Weights of a small GPT-style language model, trained from scratch on English Wikipedia.
Size: 12 layers, width 320, 10 heads of 32 (5 for keys and values), vocabulary 2048, 12.4M parameters.
Architecture: RMSNorm before each block, no biases in attention or MLP, untied embeddings.
MLP neurons of a small language model. Each row is named by its layer, matrix (down: output weights) and neuron, and shows model dimensions 128-255. Each number is 200 + 30 x the weight over its row's rms, rounded and kept within 0 to 999. A neuron's up and down rows have the sign that makes its largest values positive.
After each neuron's rows, "fires before" lists the tokens most often just after its 100 highest values on Wikipedia text that the model never trained on. A number after a token or word is its count.

L9.down224,218,197,265,203,204,161,187,182,237,150,241,190,201,278,231,164,212,158,146,223,156,177,227,190,199,214,216,257,200,202,185,181,152,207,171,232,239,186,214,178,144,182,193,186,254,234,211,221,173,135,237,209,196,190,238,166,193,153,210,241,212,202,147,206,226,123,209,198,214,201,179,255,216,151,176,162,242,161,208,205,193,214,210,215,187,152,219,193,197,230,201,202,219,215,231,220,207,161,227,252,225,226,242,192,171,158,184,149,238,209,231,189,193,182,200,220,192,177,247,218,179,177,217,190,173,143,173,220
fires before: "," 40, "." 18, " and" 7, " in" 7, " |" 4, " to" 4

L3.down303,210,167,194,197,218,163,179,218,143,239,235,179,157,175,205,221,205,229,215,223,230,170,164,195,168,205,230,227,179,129,155,230,173,208,200,151,226,197,180,233,188,200,225,179,151,226,227,200,235,202,202,243,214,184,248,176,216,168,224,201,229,225,171,159,169,175,196,228,227,178,163,206,224,222,217,254,200,209,280,246,223,230,215,236,252,224,205,176,213,202,233,230,205,262,226,239,189,245,222,239,200,197,211,202,206,206,201,171,213,179,204,224,272,173,199,200,216,203,209,184,226,227,188,238,182,202,181,220
fires before: "d" 21, "u" 10, "ed" 9, "way" 8, "ro" 7

L9.down36,204,183,193,175,179,170,248,235,194,228,166,212,182,229,171,215,169,218,174,203,186,169,148,203,228,156,174,151,195,214,179,203,235,193,190,173,171,180,212,199,243,143,160,212,147,202,168,181,189,171,173,196,227,181,218,204,195,242,200,222,193,214,186,197,189,175,198,214,212,183,176,193,208,169,202,186,159,205,235,238,170,228,230,201,166,212,224,219,190,151,199,208,185,226,158,195,233,203,147,148,173,279,221,188,251,161,202,225,224,303,174,184,147,209,196,214,200,220,180,194,198,219,170,226,216,213,177,193
fires before: "al" 31, "y" 11, "ic" 9, "ities" 7, "il" 5

L5.down455,200,199,199,188,185,250,236,202,223,186,161,251,181,169,217,153,219,189,227,191,172,191,240,269,215,180,217,194,190,192,180,213,167,180,231,210,170,172,242,213,192,200,172,188,157,179,217,171,191,224,180,164,225,223,234,183,187,199,138,229,258,156,147,239,163,229,198,233,177,238,219,218,210,204,187,183,204,212,258,208,182,263,212,157,161,170,169,232,222,231,225,186,179,218,189,193,234,218,170,173,247,212,235,181,189,221,271,174,224,164,191,217,223,179,142,215,232,222,206,159,195,268,106,192,234,172,214,204
fires before: "ic" 24, " of" 14, "ies" 10, "y" 10, "ner" 7, "s" 5

L6.down574,185,238,202,252,204,239,202,187,167,201,210,200,241,171,227,190,189,170,219,193,224,108,173,188,170,152,196,168,172,203,167,197,142,185,196,164,149,189,197,204,186,170,188,221,216,203,256,190,246,197,175,188,207,208,247,183,259,178,204,226,164,215,204,154,191,224,252,211,223,202,203,244,227,194,187,196,208,170,217,261,165,228,205,210,224,213,197,159,195,209,199,212,179,216,187,247,250,197,229,165,187,216,224,206,186,136,222,217,232,172,212,261,206,168,242,139,121,182,206,192,190,173,124,234,220,227,190,236
fires before: "\n" 36, "em" 12, "ical" 5, "ic" 5, "k" 5, "script" 4

L5.down532,208,198,265,196,191,138,213,209,186,133,197,186,174,170,203,203,191,179,239,215,191,168,220,229,268,208,161,189,180,249,189,276,157,214,227,220,220,212,218,224,172,184,174,178,157,232,172,295,195,199,198,183,205,192,238,188,241,197,218,226,263,217,180,204,214,239,219,182,210,204,190,198,213,198,155,189,234,177,202,197,266,198,162,215,158,161,208,205,205,193,264,242,187,227,202,231,174,202,253,169,220,255,192,214,154,191,158,244,236,200,211,246,207,206,172,218,200,246,253,190,194,226,222,213,174,261,222,242
fires before: "d" 14, "ment" 11, "ute" 11, "t" 9, "way" 8, "ro" 7

L6.down107,239,224,189,215,241,219,211,181,162,195,220,235,215,269,216,207,209,178,168,165,207,195,218,197,187,191,210,243,191,204,147,160,185,247,153,206,248,207,145,243,198,254,170,162,210,210,260,208,188,162,201,204,173,184,156,232,182,162,228,217,263,190,195,191,218,253,230,178,205,223,207,243,214,214,240,192,244,168,195,201,214,188,181,215,188,173,245,186,221,209,228,204,200,216,160,191,176,196,248,189,220,176,225,151,219,225,191,165,169,180,184,175,180,225,142,174,183,128,229,195,205,149,237,236,153,172,189,235
fires before: "," 47, " the" 11, " that" 7, "." 4

L6.down622,157,156,178,176,209,137,220,176,185,175,182,176,235,176,122,247,228,185,174,212,176,229,132,251,229,229,234,196,219,187,219,207,195,220,217,174,201,171,169,194,198,189,211,221,159,185,212,188,191,218,135,208,226,160,218,245,182,223,196,268,210,183,202,204,138,215,196,237,210,215,221,198,259,247,246,181,196,270,153,194,143,163,298,185,188,276,231,161,203,204,155,178,161,167,165,163,178,223,203,233,221,254,219,211,193,205,216,180,158,146,212,208,169,157,227,200,133,146,193,195,215,225,151,170,172,179,201,198
fires before: "s" 27, "n" 9, "y" 6, "," 5, "ity" 4, "ctor" 4

L9.down549,184,212,218,209,146,241,213,185,206,217,164,205,219,243,209,200,226,206,192,175,204,131,163,196,199,204,198,220,230,177,195,236,122,194,209,208,283,228,242,288,145,242,214,157,198,231,211,204,214,155,146,227,216,243,192,198,223,216,245,207,238,227,212,198,208,204,182,220,178,209,187,171,178,166,208,241,203,160,239,207,159,221,151,232,171,191,246,218,205,237,174,185,212,162,149,251,191,212,259,161,218,241,194,159,182,163,168,184,177,228,222,159,198,231,210,193,215,272,186,156,198,166,153,221,259,243,204,178
fires before: "y" 33, "ic" 31, "ical" 15, "om" 5

L9.down424,228,219,163,197,177,210,251,163,172,213,227,235,197,191,219,225,258,173,209,218,194,178,254,183,209,194,141,175,235,233,210,286,189,198,196,253,168,183,157,252,186,234,245,160,232,220,198,159,244,179,241,226,204,165,233,227,174,205,186,286,174,236,189,189,237,215,161,214,200,196,193,152,194,237,186,151,182,188,248,206,217,225,179,157,193,210,244,196,212,230,228,202,190,236,233,175,203,155,184,195,209,170,154,204,196,164,233,226,196,227,195,226,207,221,193,191,165,233,231,213,167,184,171,280,216,293,193,204
fires before: "y" 32, "ic" 18, "ology" 8, "e" 7, "ies" 6, "ical" 4